From a checkpoint of a small transformer trained on Wikipedia: LayerNorm before each block, learned positions.
MLP neurons of a small language model. Each row is named by its layer, matrix (gate and up: input weights; down: output weights) and neuron, and shows model dimensions 128-255. Each number is 500 + 40 x the weight over its row's rms, rounded and kept within 0 to 999. Numbers have three digits each. A neuron's up and down rows have the sign that makes its largest values positive.
After each neuron's rows, "raises" lists the tokens whose logits its output raises most directly, leaving later layers aside.

L6.gate66:458454475481481385458567433508496513546431543557449470483542494529557523491510532496590440528541525474481504470458504455506502458496483471507537453533501490551476474476514475469498489555538522507515531443478498599516579494484524511524482474551533597473507511552518536536520579494513488510546573563422445476452495537511461508455520591443458526472437451540511543447497497555468444551478
L6.up66:484475554558551467440494561503477522429532541504508555503507476530544512470545518495544467458481577493472522485507558587573513500411502505450440485523503460515511528486528512528400480481527521567435507526535494480468537529537484487481587537507497549504503520437464510530450547564450511540514453547521426496459425491563508489539555485406512482564444439496500513425412489567498453513478
L6.down66:454491531515499508466507491505497486549556501461518500466582498500436537574458579462491494520446484566450478501526550429429540474473425532471465466479460496471504377502469484507513485552483497465537500462424494482464491522511528505490569473497542486513480488431503535462471483468493625564480522530507465533541470472502453413515477464535476562516518528499496575547513524548496466516510
raises: " About", " This", " However", " These", " It"

L6.gate209:411550440501520459510541487544518537427467427517510453478576495563513579534487444530511506552487528460487528474401501514493515466476566542544478501577456481496480487489461590529474527537535468466594509609478483472491452446545522447458454484520503575546494479505532468558491455593494541475505504458527453494483494485398433560491519543505510496463521453508496479468462466479390462520583
L6.up209:467511448503531551476495495465457471502488586558525425476487520532521471488478544416589515508529492439455533545366554465505488532452512472530463479488436593425427520453575566475386580510463491472550549471472452481473432582460548468534486506531474471506556480582479464551567529485482540465535519481493524525449542463517494492503494482494570497443524485544567553501478486522446483443530
L6.down209:563409517521488547501548462453456517471434443427475514457512435489576498501564519482498482458600493437507562481501505518527491515472494498500485574517534476551499522479514480487571481482538486556478490539518538430479443502487483525524570485497477507495472503477504553518497417576508436513449489467480510522508485475516426477533593497440485580563493518471560451568500561543517540507539
raises: " it", " him", " these", " them", " this"

L4.gate555:459561562487441481523496497515446485505535515540497540516477485483468516492513426557472521484501498494508511495485515505526499448504523479500556503458441510482423533518521466581476453494535512534584399500488559503541525546533534550576421563491558478554428381474481505440464471547451494539495503501461505458459544534484452544589513570576572514510453404472493485497513480483456579496503
L4.up555:541436503517467520475554520485476450501495475488507479566474512504557534541502537428580513596501505455488489497535467507546513569478427560543497467511494474520561473482572543513455582551528544545435576552480463578456477495510494459470503434494470507456520600464482585521495486428553474456458441479484517523465440452483554509444489453522490498528598508494566478488520465525530492462487
L4.down555:450538538474496507506465436488499479503486514522518522481472470477499479468494499561500511423424468507494559467491527511529492428477537418466571473474495520456416499500492467544512409479482462438554420522516555477532489510509514583580458570488510527550443450475530433469471527584466478492533461535477534524459589523487430476536497562507523494504463405426513497515536469426518546498513
raises: "),", ").", ")", "\")", ");"

L6.gate368:528485535522515492427449598558503485480470610565463469526488492518519560482527463452533481515515552482541529572500430521527470444489509496506544512576527475560477557540496483453531440512521476466505494518516480472451508501522508442468438504515463472505507585481513464568481514521497506580585473533451566476473532457482506501487567493484544575489474520489544588473583487516501506462501
L6.up368:474471578542500518465470559578485547485424581526534447505592573466525492500495460426521458489534521495480483505488536480572552459452575474455492498556512556519463582483532531501535534507484538470488507520512490456559476515434470507508542502519523461489510560529474503519527516488397519580598516571517617505512525501485493469472515470513559557454473567548535491474571462513538517476544
L6.down368:529506539494468554447522437507517451517531473505475541553454527491463469521483553410546522534506500496541469542593571499564506539507457482474511462498467441517494539506515466473460544489552506522540472477451505467492580395470542520467517530515511419541565523528498509502477497470547463533512452497480529537505516433479512496447428438440454513513455532439485419509531498437500498522491
raises: ".", ",", " and", ";", " as"

L6.gate187:459436455473507525465496503536490499450496535515492527506508517551552537453496460527515450445528472527587441531482493453491477578460462591521539457517530563485478483476527601501430566476449507515475547480560436492555563475503577472506522462515506529419478541484517449517489481478482440592473534480553466544494508527448468558431512541533475510533436463514562484488482505497491525611543
L6.up187:471446480518544575520541482575488520480459499485490533476520564549526528499503432502487471471567556493554492561476471473497523544545475535514508520467543615470468459446473569510452503455474513494476564524532463530473544459522572488488434453505490505450439487435499447524501444467499433541489581438530522480495499496487436498452527470506480587551422523487505475476509445503478495618499
L6.down187:483521499533445521535512484539476563467520538467445447536552469551478502519567562501448543497523454453485560535530520478576573459477468573513497490448599581448492505525414529481498438483516501467535526490482524504432546545539516511457431433565534470433518514470461494488471577474437491461542525467483497486501561447489478552529537569460549517479455416504502579418477546553522565478524
raises: " February", " January", " July", " October", " June"

L4.gate495:491503478458468472540466504488551502541543473471495500452474552498556454471508537514456550527520482418480434528513555518416516534486504435501587529466383501526485463516453566498463495574450524497469549539515521543513571502479476460517475470479420521550504572488450439452492497503476519451541460447510450523523523437474445494447579509515515505505512524548512531499515510521470445501491
L4.up495:473481478509462480505441545477543461511566496451535479526535456533528510438439579478451533468475497499503449454470549457462485472516515517505500508490471459544499511403522560535510553622443440448490505458572508551518514443517542501478455444525492506568525527525495539489528551479534481502493513463482469524503491501515427477450547449571541441471429486608464572454539420515454519478495
L4.down495:427459445535496480517516579492542502547548480524517379475561605466544439458546474481512522535558546519536538478514484520518548470494453465508471566478526545432553459491498468506562462526435475515458530466546483455492511431534493409510486555466533505505489438483452498465514456513430473486566470468554448510473474519475483559541498510489492447531495496541557506423530452437521564492504
raises: " of", " for", " to", " with", " the"

L6.gate553:511476468486566490527511471472457501521416525517479535554502502449491487543530482515534472494517509491483494510442550499508453495535532480515441498514575475462493509486494514439553551536503591453429442483495432496516415540442494480479485504591495507565433515575515510503548640489412494536524472458540517516505466486454431478515496516501533485481469530494591482493597503481500576425475
L6.up553:545447484495558432473468507432488484505379550477561509534470517424469443552480497478530442501511490482498561475442516520527460534534523453557503524533550508470455482446504535508490483469476565418483490474538483536519485472458495499450453500535432505534458512541528516505531510476426490537561538469498470504526470484513503451491486538508454578425529461507573478487503438516570554493474
L6.down553:542468498523452587521529549503442435494450498485547545504479510468537471447446518511482451518502438488515545538565489488457459551501511536511502505578441504496454447509500553494542540489522470490486498490488510518516593487450486480594494485462455475530517564389456488416453442466518453585464532526507498468544524486511429530535475447510471476511504413565509482501490562518481483491483
raises: " have", " them", " whe", " be", " these"

L4.gate492:462488426478549552551592441521512465536521510484536488481480452490506504497431460502566497540485486449504512450532601569502450491449506522514509470540549434506462506555495576462502559480484405543537520504526411546481476516537488463467428493504443492510465501491561568474481510531518530497555473411517566457506456524501471503553507492527451486464523514487502523407533519458492452442468
L4.up492:373522479495484475488528521489455479547522521472434433441492513534473557516513503570505445463501483520487483485426529540555485396506496459486539525452502527477543419495434558414493496531407484566528512411463522511520497516566487469536511501541492495490497505556513458485503520504536507473594504468499466460498543452433502507516516566590520488466517496468471496470460541453562508497455
L4.down492:486494511496610532507512524532555539512430486476537553551457545449558549497443509488572506503498442487499579489481552566499484510454480536447495508487609457502450518483457619512493515426479486462533440482476466595510499484553509509480529492511439494483530534496461522401413492441524540486460497482406554525510453512462500521503421489516427508534502560446480539486444453537468527494521
raises: ",", " and", "),", " &", "Early"

L4.gate865:469532494497480495464551480532501500524513513513490494473489546500503496488511439562463479481518574538431497406441497530542532549537494527510499425577425494489525492526485441532561585543562485444507582458481547508585442450499574438529464545494524518455550465447518456467509499563518475509477494516504418551500435410549529541484447485552502528455391494476540529481455484537471531509474
L4.up865:463570505502523494476479522510519471521546509506478583476458555454486505512509435536470491549514550523481498445442513580576566533584451531501484466542455504476535467541432475547523504496523464433465605466456538503581484479504509466479457522502533571471498477472501429475507530586501494471465447501438440478515468442515533537497477485551521536456408459521516510487483481546470496500508
L4.down865:506499476506511516532462553529532485482487502494506450556495541447442465543480528473493502507451500467519468505507461467451525547501540479516451508513521469509561474428495496543471480506538447520485552453541517592497542545526469551461562484497533445502489483492440452525537496477526536603490387525511555590537533545505577493471487448514511475489485474458495493577542516463475450587516
raises: ".", " |", " in", " and", ","

L4.gate863:491507484490476435506427462436470471558509443430485518522574444520537492493551530459471556460487538532473443544488505538427560498501530523450524497554504480565500459514484463549436513469501539544460554498489453529557460540511507495476518486460497519439514477488468500551480514525489569577475431485500468483452525442519440480460550561487509528510423540486584490510461494518525469517476
L4.up863:486392432562488460522491527442531510462438504465497511463522492466482455519504519461490489493434548542460551430522516567458431552556526500496576506533538488493507552527571519569468493449570510475489559511541425559508496549503469437475509498506494454436420544533416529547514482505482490511459468487429468474459526517422516466443538520441469473440501504543543510429499442480482511476427
L4.down863:537458516417489523490491499488433495586529443514425462463484469513582585538454575460512536457541443464481481519485530455497603508485493493498508509516488487467512456500454421481506492497520538525505512496490453534465540519501520572467554523471560476449440522460475522495498493500570599541522439447472557516495433526588474426517557497546486515553463451523555530510447531553529480489528
raises: " This", " Other", " They", " These", " Their"

L6.gate372:468474466548518531490544517500450514485486530439508519464523548442541511467534450479494553595515563528491489549551546513527527515521482539426506504521465539546455554495550497460535461532514511422505510396526505506491489507508492497492517551536480548438455498470441519463560542478452519490483526506458490551542492496476522490556457512518490485576492520575529418516548462575542454522454
L6.up372:511461519484478468491493528529499450491541433505425554524484531517495469491530584462533404521460530603511470544519555484437427512549452531498541524512484491426484503524490502550491527454459520511515463483510502468513447457507482489509497496414527452521493428532493468545467496432502492506509445462494462416486493509522594566461439482509433495519471491477582492407500506506495470508515
L6.down372:507438528491525527580564445486441503460438486480543485481461482472600546498532452497487546578460492478482549477506516491506563492532481537501485526482476528558490501452494530455508487529559592519496504499480511566467525489509520514485557523557459535471477540502445555378522482546546498543468476469430518574520455503462509510528528478528582508542530476468504492537520519563505547552467
raises: " they", " it", " he", " she", " these"

L6.gate422:444510495549554534553469541516537442477518479466462435513520512573502496512605500452507471509493519546414500411486509468509465520624486470508523474524529538492504535543582553502456540473468571509514564522506523488486477508579466457562437428532502492503498525519541503536470512435450479557468504541497481445524468432463496524570585512516556556566426500425494460409515439548498471470484
L6.up422:499504492564502487515476504510547524509471445510454463449538483526457534533559536466485481557490510493565467426514493455540491546569450496517555449501511501460456543585495497486545509469448487514473576460470454493521536501461468548527518520515551567474486494533509453547441491544496528490519567523443428477548501531527504522488563477498543580586469557442503529420526429484517463502422
L6.down422:564497445493453513528428511486598522462552475539513427504492503523467487465456502492551473505459514528515498539487529486563499544490540497522442572496576483595507454552491453514532567552474588518546500528451513535563530481485474503561463517519482440502516478571495478629458480420513456539496467559513483522509490507516481499462475457573427523444459527509389505518459481492533479494466
raises: " between", " towards", " about", " toward", " to"

L4.gate446:540521472511499435451443486443530463451469422511568480547539502510600510527508504522442457452470493532491487560466441531497551502499498475494478493497475541486488481496490515473581484496476639508497479472512576499528509538460583451525530520495519570447542496481519509513473549494423503450474438491426439543513482433501524500422573513515521540521581473541467537607482466448522524525483
L4.up446:495532493556488430527488498440586531480502431501593437553543482467447540546553521521510511458497485484494526553463497537515468501481430471471520486454529481502514494439480567541527492479502604555471499510475512393568547594561537477483491491539547550456463507515484468518499524492462501496487489548429522555446529489491571561471482517568442578528545496533481476539512433506546570480490
L4.down446:585520535519520485538513462505465507461439531434481518585432528537554448528584519454459465526496491449463458533475467488456533545480528550589456483465533566498452469446469444563503527512543472503542499491531541499501537534460521520548525541444535513478534533437459479419495518529569507549560501490538476526539574480452498551466528458517544454498494495486437451575449498480435550506467
raises: " in", " on", "/", " a", " October"

L6.gate620:473548537464512555502479517572511452505403563518524447439468441514544452534545512484501489572497558555451517504472457491484474464471484518525556555516423481552445441473489582496512484506517472587491474477492471539493501408498524447519514493477502535461510428532578438502453525529454565529598518455553487509531506516500460505493535544513525551460508516570570504456529508514520458466459
L6.up620:532545554503461521522548523507479540432502463503543539449561517524490502543589549507480480498426512552438484459506575490515596514500485499447588540483430468527481563483549543516477458528533468540499527515512446495466474525612438471429509384544520520521417488497470514440464581502504470533520515497524510487484508527441491490609538502489472546510536496465492537444496580463516506457507
L6.down620:517515453573440586477500467539551429488453462520504511529466508545547488520440492479520488466542530477518491487514475413511539523498520506509487455516495465496469477496527458467434503559465541568538523560491485519449448421460512535553543484509498503515511445514507457491522521529457563507491491518440544532485512503521482463496440502462475504466534535534510481529562436492529575489546
raises: " into", " toward", " until", " through", " towards"

L6.gate123:550441437485526495491537497530488549529517500464528506543534495550448447536477521516459554474502483562534537498519434506530528475495462467497462486470490453549485543528489473486468518479497408502470557538489512509546576400493591509412503525509494564506572446513470457501503549530445545495497554541494463509495520535525462528487516513505534476517514511512500545625428517476482552447519
L6.up123:534404497481525515480468546578501512499496551508476562489503521509512522615503509519452536534409538490498563511449465437524519441469456540527458472467517469463510499559400449503438494461544496513464477504484527513475495420560482517471553517449435562528529421487533477544533438520430470477482494466456505558500548467488466529449484439506604514520598418506520465509532484492474545476536
L6.down123:441546451474516568497495503514517468455545468537529465515469492518569456531519506500464442448437516499577493462488515570478628456499583472506503576465482583529464455511475589532537537512468460447486429531425493490483524501440549454506583456484529510494533467517426453508530516467545465484519460526524502411486554520491534526524467507501498472552522516541463382484455502513516526524502
raises: " 2000", " 1989", " 2013", " 1966", " 2001"

L4.gate745:455454501555533467512478491533529477469577497504482512455460526497483543455448543500498468449491467496564547504516589475491534560529505533463506470468483510501499446502463551550566536579382482539498450490538491539476460541540535508543510531544450573494522492464466487514483465561430531459440456434524515516542459560413464540462557429407472440496512516532545432467487520518492476575438
L4.up745:505468567475515511532513438525485501491441559495508535584517453511453491476435460504484431498486501554520489456471529494510439500519501532540519528575463552493477473512465601468466505402459444518463433479502573528484501516551610441463568522499465436461493500514464478524522532530575517513499557556526471471511435484530505462474544497492524548460476520514476481538426529544468509489485
L4.down745:477501529486474544451504553438453502440514529539523499550501507577485489467525508483532483500545461467525531525482579504529464554529471551572517489423459517422512469536482508481586496509499522553500482472450559477475577490530480508486485505422491470441583445466536487502534448510526470400474456482431504504487427449446533463556545487533425540566469469505485520463519487495601487531465
raises: " in", " from", " by", " to", " through"

L6.gate204:538491500535542565467521468397536522450522454508489511482468541477520535474512483460515518505483471429499496508523548543530507553514576496388491507564482505456493451430520481442489498520489468469486427567524504487527477501452528600553494476519465557440533444480508509502430496435438477499488589519596516532512434517453512573569529517453493518471491516538509483475446472525480509560461
L6.up204:586475455559500506453572460472537503528490540425394529520498465525465543446474513466578523507475528520452496499452477534513475582492506449463460477533492563490621547473459459538569579534467479508494535507544473475446441495447533448510500552486452564496493520502500481531468503500470477399545491488554485494493466570536459494539515465527499457489508513471517538530502492577399433549445
L6.down204:506553552484485481501502496457470470471560483535515487511454561517462517573567516525560435367481515445437472534586556535504512537450600512548517524477545506474459496488491485525509521487415547470452484437588497471493560508505489568554485556587461481486496414443479530480556481494513443528378456434487499480502464492501504541498394426531485486475558470556485505535530496521472485471428
raises: ":", "):", " Succeed", " on", " for"

L6.gate556:476513545532509483505496522491527531453487450475561437468495449563441500454512472558531535579484412482473539530484500525451490498522492571479530542495515485519507471506414532483558509505486468482533563527454468528479498525534507565508486513504452496495517476511472504534433518529444532463539457487551504445516549512489507479481562504427478516484501483437505487487424406564487463526521
L6.up556:495567504487564459472522410541495408481508572452465457464505432539488520535517461544509560547492508501412524487438467506508503515474576519435503479507532503528475516454446518470562485471536441416506486503504495566538431533537478507495547428513507483465430510516554518503534525465467505532490469399522524446563541476528493555518507501511468527389525550547461492520475516460581548541465
L6.down556:552514474477494524470450526493483542461484513470474510532435415462511484425519532480468582521530555494514556467440501515487546491510573565544489571502497518465488510445475479463435496481527515557512502581486507520521456450432565418480520467472456428493510523439485513521543496539488443536452467563550497577490552458473459496497515521617545514497476496424511501492475549484518602506512
raises: " our", " their", " the", " its", " us"

L6.gate991:490456470552527554434409526495484455498458597538468525460523403463526501489466516415425476454529503540501523469447477441509458554507501487437475456499450451482537474439489494448480567549527482564480512460480502501453533519509454511541500528594546550572617538507566477519532493537454553521538523460581491509489444563488523523528468548444486452499511469465458493465442527511462489501422
L6.up991:502517526526497526453452602453516580541526463478461519504569484508453512498585543517455538451484549542550432525508516499515450545553471528471551461481549589496508486514486603500543508455474440543498574494530511417472548577515432509525511559424499463483533491464512512526445509507515516420525486472514466516500554541516504508549503474507490425450475413536499523467476545460582461479513
L6.down991:443507489557530502461438530498538470467476499461512477476477551525510499515460476426470520516564520502469522499509540531599494541546529513522530511501469440475438460467519371504524566497510482505476463443511486509517523483503465582506552497491574550528543521544546428513571437433473495535497473526498518533469415497473566505499463488424447466484536479453461470537606504446512546500422
raises: " toward", " towards", " to", " into", " who"

L6.gate1015:462550537458484492488498447485481448524491511553466559515482510475492504418488533564493554422454521511479508482533533522439476481482571480511569502481460559494380486472474474536493402512534476458565383507489547513513496566491525612561463588496523512513481427483508432475477464560523440529533464573450482503479561509498452521531538548486534560509425415465518451494483453494477561539475
L6.up1015:479457493532460501460598525526493500484556464468424482492499517476537464476539542394544495510490487520485517528545492462504446545589453483431542507491440530429462452504506539593500527541432450607567511508541441462473435427553495479537490432467545481564493459531461530419537568464496501509532422522445555486485456486461561526477490496428508519505525456510513444457518492489527543468504
L6.down1015:489483549495548462474437449497513502528464505534514571492435483517465518469489522553443513418492437470498543513514518492494554515408570479450552517398501541462389511492433476510468430515520512465536492523519484498551486516508522580528489531544490499550491498538515491419439434563510447495508469516474449490518605570521445513551480521501481498492479440478421498550471525459480578462519
raises: "),", ")\"", ")", ").", "):"

L6.gate599:545476491500490500515480471476491482526504497429539508531556514494487479520481585499497486502433569485473514449454559476451482537554426491520561473417488588492517497440455424458429499480553445460542469491479528531478483509466405497561487511516467528498543543532525485477503498508488434529515504442492445491452426516467605584452518481528433525509483489508462485481440539504537424532479
L6.up599:500593585553458455545485576455481487458510486497582482506575508479528486491495544530494427434505553545565477506536493525472514547546474436467525480514488541526538483451465480510483494459457509555513490475469589499500471490493550507526513537520526525565506550532366515436578542490508485554522454459459517539545433455503574520521479519476420430504483547505443474442472499474515475525528
L6.down599:501487486515588511511654472522508556490451499550442464514449581554429516442481443405551423426584482471462517439477545462483504469479453539504461551476501548473514482485414486461466524562476523546535499457454522489503535441452489582478462452494459515424586443514502522499473496562490499505514479568434441493511525507521452532480516499480493501511507501545481530454497440501530533451486
raises: "ement", "ance", "ments", "ment", "val"

L4.gate645:476507577507513517498442581523535555485480471463522541541458476506563517469474504456495522486515489523562529529495399365491477534466501520506537477536476506469575468616539508477480469472417543504443438440508496540502530458497474513570490492554534500517409523488511513443531484451435535450526539527502504535526420482597498559444483528462550531485539512469479480488556471498469517510468
L4.up645:602524504493565485558438495496499524479512487413495444551558532473477574489510470558463580511456542512475538494473471462482519519514540569467516465525520441485540477553487536447480548458460520474508432542503488477605484499515571530523550518531518521546537521468469443525461570493509501519492501493545503489521459466579419514520501492443566573480596550464517549512435485526457555511511
L4.down645:518484519560488491522490445542497475471549469498512502541493539533497442457532533515560464501508495470537486526550549509468514510559453436485452533469528486489490476468473478585516563479511441478546458381453507512531506448482474506500446590521466515501535453479494443493441518479473552525497449578493574503532539486494520510437555496534433501550510380509570517523499489525479450495486
raises: ":", ";", " (", " to", "):"

L6.gate251:430571435550481537504505539479488561522521542562490557520533534567515464491468448461500582559491494490508538468501482529504487564504524584469465564582512537492455538591513519473468487538478457485524477479527534454446510459519526494550481500522409551503435461487561455509528478554469478523541557498499498457430561503418515544499574500503534511494526563449527457494427448483488456484490
L6.up251:470505449517480542506580549577446480456474561504426517487513471516508500579452491476418559483477536482509550492458488518552533512480533564528453492535450519483462544495560512502493506552532485518493483579445527474508510468551507453471475474422543466568421511468568476448466524476485524457481469552594506452455472528544477581513512544544550512445554470446526498518413502465524484475549
L6.down251:504489505466514526496541447560501455480445509488469450480377469526561547493468479485571570524528536487456480469413523504521594469524548540515486475493456474519573444391506470499449537521518508509595540545495487546444535464499477454509611419455462485484537476522534488498541472493510500516520457467498535539443452534482462460483490497494454524492540527432555451549492568536516591469537
raises: " its", " the", " their", " another", " an"

L4.gate830:472499479528476500506558530488507434566388513481551501459559491499558501513542445520515533545502483570495490536500464478468543553521521484402491525505489596483448534548567483461483524485500463509496503418525536453502549516460477502482556563546469560482548495537480517510516520464481484466540483511462421470520500492485466509534438422481563510544476500530502482580474498530556456493473
L4.up830:524452516557408503466478515514523516548489585476437522492489538519444462544492533495496383537480504504468417531511510550507495510500486557453489544502496453509507532508496528491572528429461526521434489481481516508475506477462501461547551446469531498556540425502527474512456545450460490497534501465499494467532529512492524508451412533524424451502502433487589463415525466512511453525496
L4.down830:489527547463527492520577448537449474395478506491541452482505459559552495509489458511534498535522492460579565504507486497511587484512484536512491505520437519461477410511520479507493511483578546544514502499523502580523456429552532508502521509515455522489508497479455504465501474483499541534498442452505516509531454470536524480590555477560584495536518428485556538581447499504497517538527
raises: " it", " they", " she", " the", " he"

L6.gate683:526480489493480514539540525486504478515496468509495490475482491495543519498499536497485527502401493490488443445429589532548520552524509537431443491516560502475575540521420491553434431561527474526534538433502524523476526479482484531416500457552456496564445514435580490496514480564469493507460561425485479533484537471467447522544536498513440504407544441484578507548503508444517481502512
L6.up683:531507549488448496513519504582485502504509522467534519401462512498504528546482556543461464453461514529505448482552532514445483596536508462535504481550503489473532520486456513500464465581447443514444525439527579495499488498551466551448501470465492470486500469547508444448501546501533493532523592464491447490485522445551516481488480501494461525470489425487429510503618512501503490559522
L6.down683:573524460501505558533587492504578449547525503465428444462489481518453562470537535496494476512473534526492502505499566499520429502516455487551457485424440499446477502489514478549471504491517530517578544491426417501534487529547540466451495548525501553487538522523525483460535469511474502488472469499482524463418467597484609452536446487589468457482483533497466543597466550493495549520396
raises: "-", " ", " of", " de", "e"

L6.gate167:445491551534492532504480504490443530456525471466452507473526605457586490524456541535547501522489528525521503535494496484457538542530442522485561447426466491526514478529508533429514503543491500524573534499493505490452452560456486452493526516499519546501618493455565400529517491515466544460577536502579462523497539489499485521530501502452492565619516427469456503486433493529501530475498
L6.up167:437473507501451488496451561479464534423472448525492448537499540473495531461422490513557566483557436518487555501529532491478559444532476539381531473501474479508462532477498485435550501463505478519475468531476487524487436502528519401514492613510556523546530483457469467511499518538514517530518529509579483482471500418550520495516507530545460498545441544480473503444504445398509521481512
L6.down167:482464505506478424540485517440508512472501503481560625513454544466512459595498563444462518512445475560494490464558532448471492482498487447507497509511440471493508447446507524577514498475454469549509496501542478443511518526479528584501522476473491506472524467506535534584492467435480472508491412507445492519475478490421571512520448538508420544474529500490550435528583495503542565543550
raises: "’", "'", " as", " /", ","

L4.gate59:517505481483550559521575511500463469486479510524498469501505508518581540523520444595584442565518488458558549523460551501544526491511478568419490534529441433503461421506576547428432485484531569544491487505528519607571450425487564465456554513552431518508488541530470531476465592549449484522507441450452542452489466479556487491559506565503569538554438524494495455494524535497527463435516
L4.up59:514434492582490524550502520517548434469459503483517516448528552535524520567503433546552481499420503511509488514500533539505441526460469498499544435521494518479462477518565543556469387453501572529517499490476537575557448587518471436460513518486517434581484451490444521457502551567482460522468496432459488523487459471520533508522513504557582508514457504531460411464504554499444439478507
L4.down59:477484531502499522484507554528433460531436466484481541526439508526615556480505486460571522518560560500500514521551551505512528510528560512438412522511422528433509534494483497526510460487436505477486510491428477550433579487559481542446537502524532489512456507479432492462482563541548533473478530475457527473434525484487503482503454521501455510553515434451559504445474517503518487523516
raises: ",", ".", " Other", " The", " |"

L6.gate883:556574508491544442608538519525452492483540503456430459502577469556512484506465483566416484519482475503461469503524561555521484517440496489544538539470514523522491504479505498517552520494468421464555480429546453502504490530440528481524477497513496559541470547520511479450524506504478526490527496518539469495494473460481494467448498511502499508531424519442538451526480418465487504508527
L6.up883:476479500526510525531541533508522545450507477486477519470529479535527484605468496526385516556588496471451480532545468487525555558446489527524528523554545464532444557558451460524549518475486511573447494486446575489486474552488493497505460499507486474469492494519468527497497506527458520565481539450529435511508553541517473411528527571530504477473542427478488406551460537527430453441468
L6.down883:464512462476526483452512508476523555367511499540455466488529498585492463505516458424458483500496501506474480486532518554481496488516450510505533544483547533517523455587521495498417464556556462437525509519461417484483527459503541530443506528469539490503427529474477433443526532544494498520478459588492518477544513459516485532479536458569566573463505496474524506526557407462512493417486
raises: "ments", "ence", "ent", "ment", "aries"

L6.gate339:494495526420443483510527481536507497455493506465450559554577520499532483450449461552465468510472522534493538460521501545527398501516456512529406506437506556548546545500530541425449472540541410538515526524573510551552452463504517484549483537518496568554476457530475448530472512472499532516405520426496497464547588484490474472422432551561479508522564437505502478506497473457561493514476
L6.up339:461479533497385553453457547521481546472496532530440511477455484478491416543462498490433585555505565457467536444532498535593544503446534460484533528485519527514447544513464408473496494542480501481492472475537497494482540476575526449519430522525500518520519435453498446534560457520471470515457497485466521504519581446530462481506560464550524527540497458513527486487460539514614494572417
L6.down339:461563525517566468474476541502459440455501484499517526421481543491498511539480422614496461478484460490479502467512522553447476485517512477464532534537469526524472457487454415517567497538520515465471536489469525537499510495486488510489494488546480528441436547508563539503462519491512472552473499491489494510519502544428485515471497495516526485414491565522531505539458507430577525574530
raises: "ties", "ting", "ches", "tic", "ted"

L4.gate761:487466468500566487546493490459548490509554471449531487514445481536493508467507516463496563426475495441524453445556497477412471527519463472473480549480532531633495524482479528461471553580528525419506437479501507563511435545428469513497484408526442442418540497488479465461449487502497494473533558534519473482576554447473472494522575533505517473415545460340526549489545572504499526502565
L4.up761:453471474582529471513534515545515531540538507541494454515562473531519488427449482515443508529489439448420578482474471485473488483496460462502527449481494478492464434486484551531503521496530420562515451513540574452515515483443506441526511497493524489479509509532454467530456511486486456461506510549556504486514437493480470537436519490487488489539545535483569504495476482543528533468479
L4.down761:515479495538503442540487513471541548460444442509526533453519520506466512500463513482502491469465466460509533515384520503518482503504484444444479508568496527460554453506541520583476503541506495420459531468472476512493527481437424457492552546452423461537588547507482454551499531540491524521509550479478490494472522456491476559425502552482493536497474484476503501496537451532497526567481
raises: "---|---|---|---|", "ly", " one", " |", " him"

L6.gate792:509540493555493458470467495470504461480523448513523399591491462516577538500522488531468452524537509466446466516428357492527519499477473530573553450518467554491498484485523523577540439517461642543443502535539516407560566490469544510564536484509536507424462493489546477451475526422464514473539434520428532497486551451536499562474457505474488525545544452517455426560514408531508526524522
L6.up792:540458529523499467535464545447425447453603504487514500548448519528543441461461501494464466462552479525490472598471410498484534479462528534509531505497439565487461497485440550532503431469496603550473543440502540460498508469506556450493510455408502503476469563446472504502477478435519475511480486516498475484461501417547567479468479574516497542514613415524487440503521482521490524495576
L6.down792:539470510490456447494457479467449490441476510471528495503540547546546480561551581473497451494530530420472492522482456500460516439511513529624429430464465533451506405428467442500543485533559560488487451493555597525484538537458533524455483494446506455539429504480559482528522499506520544521487508463508442552520526459526546477509516591540503506486487462504492479526498458526459530547483
raises: " in", " on", " October", " July", " November"

L6.gate732:505408418567488528488504532545492476497516523488456473503513441493496477453513473498483527443488569532470474520489453416471477572494573558499458540497434501520489542475547507429544462496485494549582514466527481541475438511509484470470481467558503476535449454461467510519492571544456462474470446467485551530468544561522483549493537583483556477424502504471516507506489504515500513434466
L6.up732:478448409440452520535493612538459503580468486500536523522523490544522560514548497563514526532518443489494463449575570475441494496445540536452565603491550570511451538509528518497559439540509544524507449542511513516539512489489506455494521496554497493495489492441501543471505517517478461470501430570474536508560537473477517530463529480500560531504494552467527492466514521582484524447552
L6.down732:525564462517482568502507533448488482536523514535529499491433543563483462556512478437462479498498498536556521506526575546552527489534493444453505445476497479448476463502597438515465515474477510522537496399497458428477487441450521510514529523564521478525511438539488436541471469452447496483509471481485506546551457471515507496506463539506496492580483522547484418497503525477545455478452
raises: " as", " into", " toward", " towards", " through"